Part of a small language model's weights: RMSNorm before each block.
MLP neurons of a small language model. Each row is named by its layer, matrix (gate and up: input weights; down: output weights) and neuron, and shows model dimensions 96-223. Each number is 500 + 25 x the weight over its row's rms, rounded and kept within 0 to 999. Numbers have three digits each. A neuron's up and down rows have the sign that makes its largest values positive.
After each neuron's rows, "fires after" lists the tokens most often just before its 100 highest values on Wikipedia text that the model never trained on.

L4.gate565:465512531496512497514462493516485573518491492514523481494513499467506487526462500529510486467484459493522469466483508469510495530480486457554502510533462514519447478502476462503519508477464503468483508491489509508541482454513470451478462494498555476472469502459573557497466482495502494509482502489489512480508474457467491493510479498546493523501489488519525495529489494464505450508449
L4.up565:524512512497534465523475492457530504518518459526518512502489504462537478538482528509497468544521470509511494520492522501488509486515526496512500488492490496442501501510497505501542504494479498494523499484482519471486480543491513537462494450509471532516468515494498510476508519519512483495532481527532497465502510516517480550486513493545499538514532504519526500488498500545461474503478
L4.down565:502516493496512543465473477487473495482478473496526485468477501500469521525483483450453485504494492490471535462500495560515435510466510531508502512515509526474486490463514517499531484502511537499487530484544528464434483520508483505479518504492464477450528469513497473501524484514464498516509536487487519529472472522499516520525503510522530493468515524480493517457538541537549500500485
fires after: " J", " n", " I", " G", " com", " bl"

L4.gate157:479513516497478529521459482464483534492498462511503474511478512467480522513511513527503520482542502495523547502544485466502505456579524522484442504501536512491542484499532497478532490516488544523491504491490482470501521460503505500514473524472498473531480506485508523475516492480470494524480511480470502508507438493502480493476503489508492487531455459549543512463503506530529472539552
L4.up157:491519530461537524506483509518480519496498499466526531528489475539518491516491562489468445505467469557488517503468509512510482494509489522501475475525512480511562542476462539470523471497529514494497546490512525486498492512502493506517487503503494447515478588527534511460490505482501512500524489560508477480521508543531436509495474473499465509534532464487515431543511485506499524493534
L4.down157:506525462507561503509502561508491485498514453548517495522507521547495519524485512533485459489466473454458531516491474501485506530513506528554479437484424492518465548479468503464503485469492487514500493518484498488488489474462468508520506492530520488505559529520486515518522533504508483529519511501513475505479558466495474529515507511490493490509495478526522494463476464495525540507517
fires after: " l", " Pl", " L", " play", " p", " build"

L6.gate223:494515472495519481503555519466459499483567450500545443529517508509512510471489459470517526481533494502482504481496512538448476495518496489473496478512496530532536458468483571524490479469507496481537518451472539500494510457481491488513488511461515465480530485492499472486489500502472529489523509502489447515457499483515459524513528518535494498494511529485507483545530468429528505491467
L6.up223:483522505502547463471534548487513477519447492510517491500522534497478486510485501467503478461504538539482516489537514512449481506521547477521484511546492491521488491448520555518510465481509497522508479522524502521486479520460505482524432521518512552474512476496505484530507494525491508492541481495529496477513552489528501493516510514497465519529507464516530494505468455474490514515492
L6.down223:478479499543493480463485528522477500490470524484534504467497512505485524472495495518491493471523538507538476482489480494495443478475515487500491504506543533477453510517496505491557510503554499530462455475478480504484450532487511511477497556482507487488501554516491495523459514523518480484523518454486545480513487482467523519478507537468463552509497488509493492539507517483559501554479
fires after: ",", " m", "ters", " th", " med", "S"

L4.gate459:493503505516463468487479526484511523470485489517506471477517528500479527550487511453512488467519510523521529546507499530508484501551457491512472532526470514532475493553520506505501464531455505496540457507524496498464486452508463506463462480533496523495470500495543501436515516483540511479520484506502534512518503510481538514505529532496540551485481516453508514523524499530536512485493
L4.up459:485543464498496503509498556507512472491466517500471539478471544511532500507489545495529470490492490525459510514510487531516504519496493507505512469518471519535540484456498476530521582538514470504484529518492491504517539497451512459484474472500464502477514491540501497483492482485505511469501549482456478472511525467467557496513482530499531522508510479518521507456503486489522474490460
L4.down459:483509542484508518504521468478506463496475507468496487510526492511508463489494516487490464510505496507482464497477505538512477493495493498524542519516532507531501501470533500541523547465470493504528498523476491458499565466459511498560504491495485518474530513495524478517503476516478468513502526496484515470523482502515478540486483500524495442530495422499457504472510486481472474487477
fires after: " to", " am", "t", " le", "y", "l"

L9.gate513:519516525479483511536518518502489488524510478507515519522480448505470480519475487472533514485527515512464515484501524493479469538510524541492528491456486475505470500504529478527513495536519495488526474536465512496520500466457460515482531494500494490529529497474456518467502522465500519479517453457500485524529502537462501486490536513491502505518477519482512513475488501497526455492548
L9.up513:532528495536526486478451549474528504451526512529515504520482537545504452493480506487461542526508471504531494495550498463496477504445487494465503548507505496501514537498487462511489470461497486507516514467470468514480511474496502467506551498530488502466489467528500486506532502504518483484519537517445501465477529536502469511548516470490498506525510522570492523501512473512459485519505
L9.down513:508495457480537503502467509538457532527499511519494501518543496478506474501496535507515507510525450534475519485545528512539517544500514474463532552462545464459480517526473486473519499512508465503548480521481520557466534462527445503491527462509499493512557516540469480520522481534509473546518488485491514435502497506519476550490468523492492485517539528514451517505510497520485506507543
fires after: " the", " in", " In", "In", "uring", "-"

L6.gate4:537493449505501475489495486518516493494502488472526503507491488504527506468494498507520484503539430515457479467517513470518489547496509529467503512523512477526480453497495486524487467448472475504502488509570531484491484508530445494556527519542504517519486527494504510503528470445537482492529525509504520533497532488526508510509518468506520510506482482470515516471537468480491500467488
L6.up4:507503511469496463488513491519510507518495538514481511480483511513501478490503522520494474495447467515508497508487502479484502516506520508480531525486544522491499490516490505522508542498494510484507526507516472520499505500547500496546478544498511457478481486459480518515498464486447469473504449548488540497498518508499480519526474484456504515509534496450523476454495538483480474502462
L6.down4:534529521507519514506485516480490470501485504481497531488498507503480499488507520541532512484541515433474540498520494512493528519498475517501506544510499489531530479508471476497495502510467499465476506490488518521500488485540504495486540542515503530471504555501483574525510540490529508515542487527516525480531479478512504499488479531535506469509489533496475496482492451527489496524588
fires after: "r", "red", "v", " cl", "ag", "L"

L4.gate403:479522514554529515499496486475489514479521522500533459525479506469528493496484507513479533542523525469470509522491460535490527473485490479486452457497544481535511523504466514495520496464495509484513483445456475477507486539480513465495533523534478481489491511491495498493549520481509526500527557519515535483492532495468525488490497488483508493464474470483509529498503511546531530480522
L4.up403:524496495496478452499447522488465506503523458482521515501499517538490480499536510524480474522501495482536494526524495553503531530500478486464465520445517490498519485479509509499517499530514536504489531524477531532523509503508508511469518496483510490465525474471499439468511530501505530488501522430475480476506509506486474464514520506504499514477524457490506481448515513496491456461488
L4.down403:513476492545468541535524499530504460503524516495531522450474513482499502490491505526487567537465505517515535496514502465495490474492488486426495501521478536481520476468476477464488487520506443495548513521526456474502544470506552494508510520467506466440464516524519497474532486478506512518465503509516485480543487495466533480513502541481480472513507486499491482480453516494483459483498
fires after: " W", " H", " University", " h", "en", "el"

L6.gate502:523480488493500476524486510452493513477485457487508505466541522461491487469484539533499526481515502511534470509467511433499527516549481500501559546504500493532473502500485525557477514525509511498490483480508517540485513482518531486504500525447558545487504493469482484504498503448518512441508485464497507486513465482555495493488489519479499533491511483513470523541492465466484487474535
L6.up502:514513505488505503547477506502528461525476503468479515471541497511534460548457498487452467493499497514499524513497494451480513553507536502477510466521480478501513515522491495546491516508534485516502497468515467528457513495537485494496527477482496476555512516528541501527455523507533470533481512475541480519493471504519457497481483513508569498472455468481500513523547506485473494480481
L6.down502:528488503492501525478525509448476467498513473494538522495500516498520494570534512472483525539501485476528517519510486514530492483493480521507547518486516503492522507540475505481534483492509457529484538515500499479503482517514512540498505578454512503515509498454449517484473517510448525525470483499491493504503509507518501538525520456509517494519489479517517500499485483477468486506483
fires after: " Ab", " m", " v", " V", "p", "b"

L5.gate8:500523506567531534509514473433504475499471515469499522513474476538496494498560499520511449500532528483507506474438485492503464460531488466486487455491494521502500529526512443483492507551514480499443504444543543477481491532518490537485505513516470494499511523524483497495507525502487472457552488509485534475509526533483480537490510520471506511492501501492455495499524500495515487465506
L5.up8:551496528488464534515526566510480464522480529512506519493449473470479513493516459542525523530525499515490499521491497489517528534462467538497546482483470531539508493510529515536540509446475505476473491473466523570509532497463510492480469506504481452478532474493474484519489545473491460488505520475523525496533530505490526479531528547481510541486469493491491523500516487503527517510493
L5.down8:537510496448492514536546473508469474499516505496533493546506551501500472518475472478503519488493544486499498458475539511477486481510488490461409491477538513498470491499455547520532474533533465483536454497522533489522426500497534457468482522497516513486527492516481508476534489509529528491492480525485493497457534500538471493532549502518479473481444507511502527493504521517489523473488
fires after: ",", " th", " H", "l", "t", " h"

L6.gate480:520437503463480521527497530548479508514472435504438482454506504546506507523522508474491501491504486518508478489499461500517504498480457532506442482518518531541520472491490512531463474535516480458489464436474531466517500496527484500528513487511538501501510515513501472442501492565516506495524513545487483504463533482515483504472493507512507513553489486499471515514506499494503505495454
L6.up480:540473567456485475483475513517459499514510463541487502534502452504482501500461504482460525466450488494469496492465488501530485504488512531480436484470544526534512466509468513530521505540465544458535507488505500513495493517499518486488500499482462534535497512481488524486479503485495523512503522492478460510501490521529524486544557513497513475553509488486492486485461545490484507477499
L6.down480:489511463537483518468523537535474492515476507501529525523558503494510520481453506505518487549491428477503501515519500488516510541552522518449529498501543464549509480546486510476545484480507498489494562469491507466494519506490461523532462500467487498490532481506477489528529467492494545498514505488467530474495515510455520524475517493491489473559486538508465500473503488503522498496525
fires after: "er", " B", " R", " n", "u", " M"

L8.gate686:482487491499464485508462524511501487494485481487531473480433508508518475463442520496478530507480504540472512493492525471474521507479489515555500563548517468508518519517509497495484466505477453523520511493461493493507493467432530471504518475538528488515482544472532555497498508481463538512485481504493506530474470455489523510497514514524496482556530509564494518486520506475468514501523
L8.up686:542487502480489504504473500499470518532549474509506511499473511534498458487503519483529484468496472496546473506519504486467480491523497509538517498533511495518569514469510529533526507528506526518503490466513510464524508486499483453533489494491519485518491517516540535512471549490509460503540457463492460488503486481534501535502547530475552488511545507528514486482510464484492552470485
L8.down686:496497465500480519486513531501526485479498510537477478496495504509524458485511503493480509510466482509509553516481487526524514487447508505516522498443525484507478499521526482519492553505541536515467491513519483495502555476493468457493506485519506491501517472525479503500484504525490551504528522529548500515479530532510500488514489517506489455486547511487486479495513501533474471510475
fires after: " l", " gu", " L", " p"

L4.gate67:502527488495528495461474534471472518561496518474483501447512470500481470461521532519502496505485512481491460530454519484480469489468498477497497482486471494514461500506486507481519518488481528504493504520488525494505430488504498524523460493549456478486493522522460510521459491529464531573500475482490552540512521543516510495480523474505525553528517518482475511495528506521537529547497
L4.up67:513521506467462456516498492517524518556490515496539461544550498476487497474517532529486453535465476480518495524520489501564531522475502445502517517536481499496517483492559474495482511474497490467526494490465490524511516491493493431533515533469490517504482505501497504538509465477501528507479510489513485503540506525476489509532494551468514525479482490512473532449505472514486488523503
L4.down67:508437506473485538529511481493533517540479472505513444517514504515532532543499480528523525469492480534500510492497489492530490514496513487536491523517481518502509548482533506481487500510497470465465487537485506509501538503461524488490544502500469501484540493518489514504482546489508459494506516499528525487521490485505510496518485484479493511471489490525527514479501517498468468516502
fires after: " (", " D", "P", "R", "p"

L4.gate656:509443487477509536494503514537503495511471487525459534473534470499485482517528483536506500477453502486489476484440475524506518465504517546492479508523474526489475477515494507469444459503515493523510487488519550490539514468540558517477489483537514499482495471450444483517454496491473504503527510475513479489506532510498503452473491509496463484515510558516516485550511512461508453448536
L4.up656:502516506522487472500476499514535459484453494519515506490529499486426513487483456511475510489523511487493541491538470485485514501457505507474498471485481469486509517503487494556496503502484465506507500469500504479507490498504451472527485495471490541478473503489488525485537494467514486481519541452519548459496460482493486541458487485497505477515503506547492484561476552516505526518549
L4.down656:506514507490481447487518467521518495480489452523493483485501483536479542420514488491493512468453488494474512530485515467498494481502494488484500491558501521527544541461505473517492491470522527537535492480539524520511447502513557487527495475491521472519469535522483489504520512485506477472469513497529519494534524534518511538499479483507485499430500504447499541532510530455492505547502
fires after: "uc", " app", "er", " n", "or", " C"

L6.gate522:521538490502491491494510485500524502508543521503496478469478481472516506507552533536510469514544475484521472505493554520501484542553510498510499487504516501492459537478502484527492487490504510516484519494497479485501505489539505507531501502501485502522481502471511467497527475456544510492477523532458549480487513484503461488413477509520553482485545520449505503517525500531487470494506
L6.up522:491490520465501484512479546486467471514448520513535459496467487490483474548501471521500463535529509504533475480517516539494483473491510545530454515517546496474477515488491525533479518522511517486504489514486489481533450500552494507458491470517516499505522528534532493442504487494515498456499523498436470492502470497497504519477491541488543490491539486505510521489529509523545482528518
L6.down522:532484464521523519480495527456492512512499473477521501489524507503497510501511504510500479471505510493487535463516493482506514549493500560477486495550547491532521505463491487510493526497549494476525494544548503513502462484510526442474488485492501475494479499557495470497502486483528433443520557521519470547482510515551529523489469516497510462471496426485507535501514475517513492484487
fires after: " wh", "k", " K", "|", " Y", "K"

L6.gate263:530492486448480511505457519487486516465467501488497469495546483531496448485509482536561514474522484491481530479531544525531484477478496536484494547476480507485466501498486517529490487518531493462475490529521495511508490512521536521511475478474485494427549474505526497491531519475484475462511481518556449488486465531562552473524443469507513494477492497533527539514506504523491464495515
L6.up263:508491493486493494496491492480468500479478494501489518481501497497522531516500533498466491457482514501519571538505524563511479491530517473455500459492494526500472476525521494502491486472526534517501450454505497496500503533502502520527520487525530412492502524502507486475464524562524430520457513519519481484488481520523509473523524476518471492507495554519503487483495538512509489451471
L6.down263:500514472474501487484514536494510482523540471467533509502500491509490521539478485488522502503497490496468529497510478466540499502491476530493471493492513528490528500491527469511493519462531496502505460551476451490529454559506512525504482487501480490527428473472523545504477464451495517489484492495499514505496508517519524522498519521534490456498506510471552482430494509500479520513462
fires after: " v", " V", "en", "er", " R"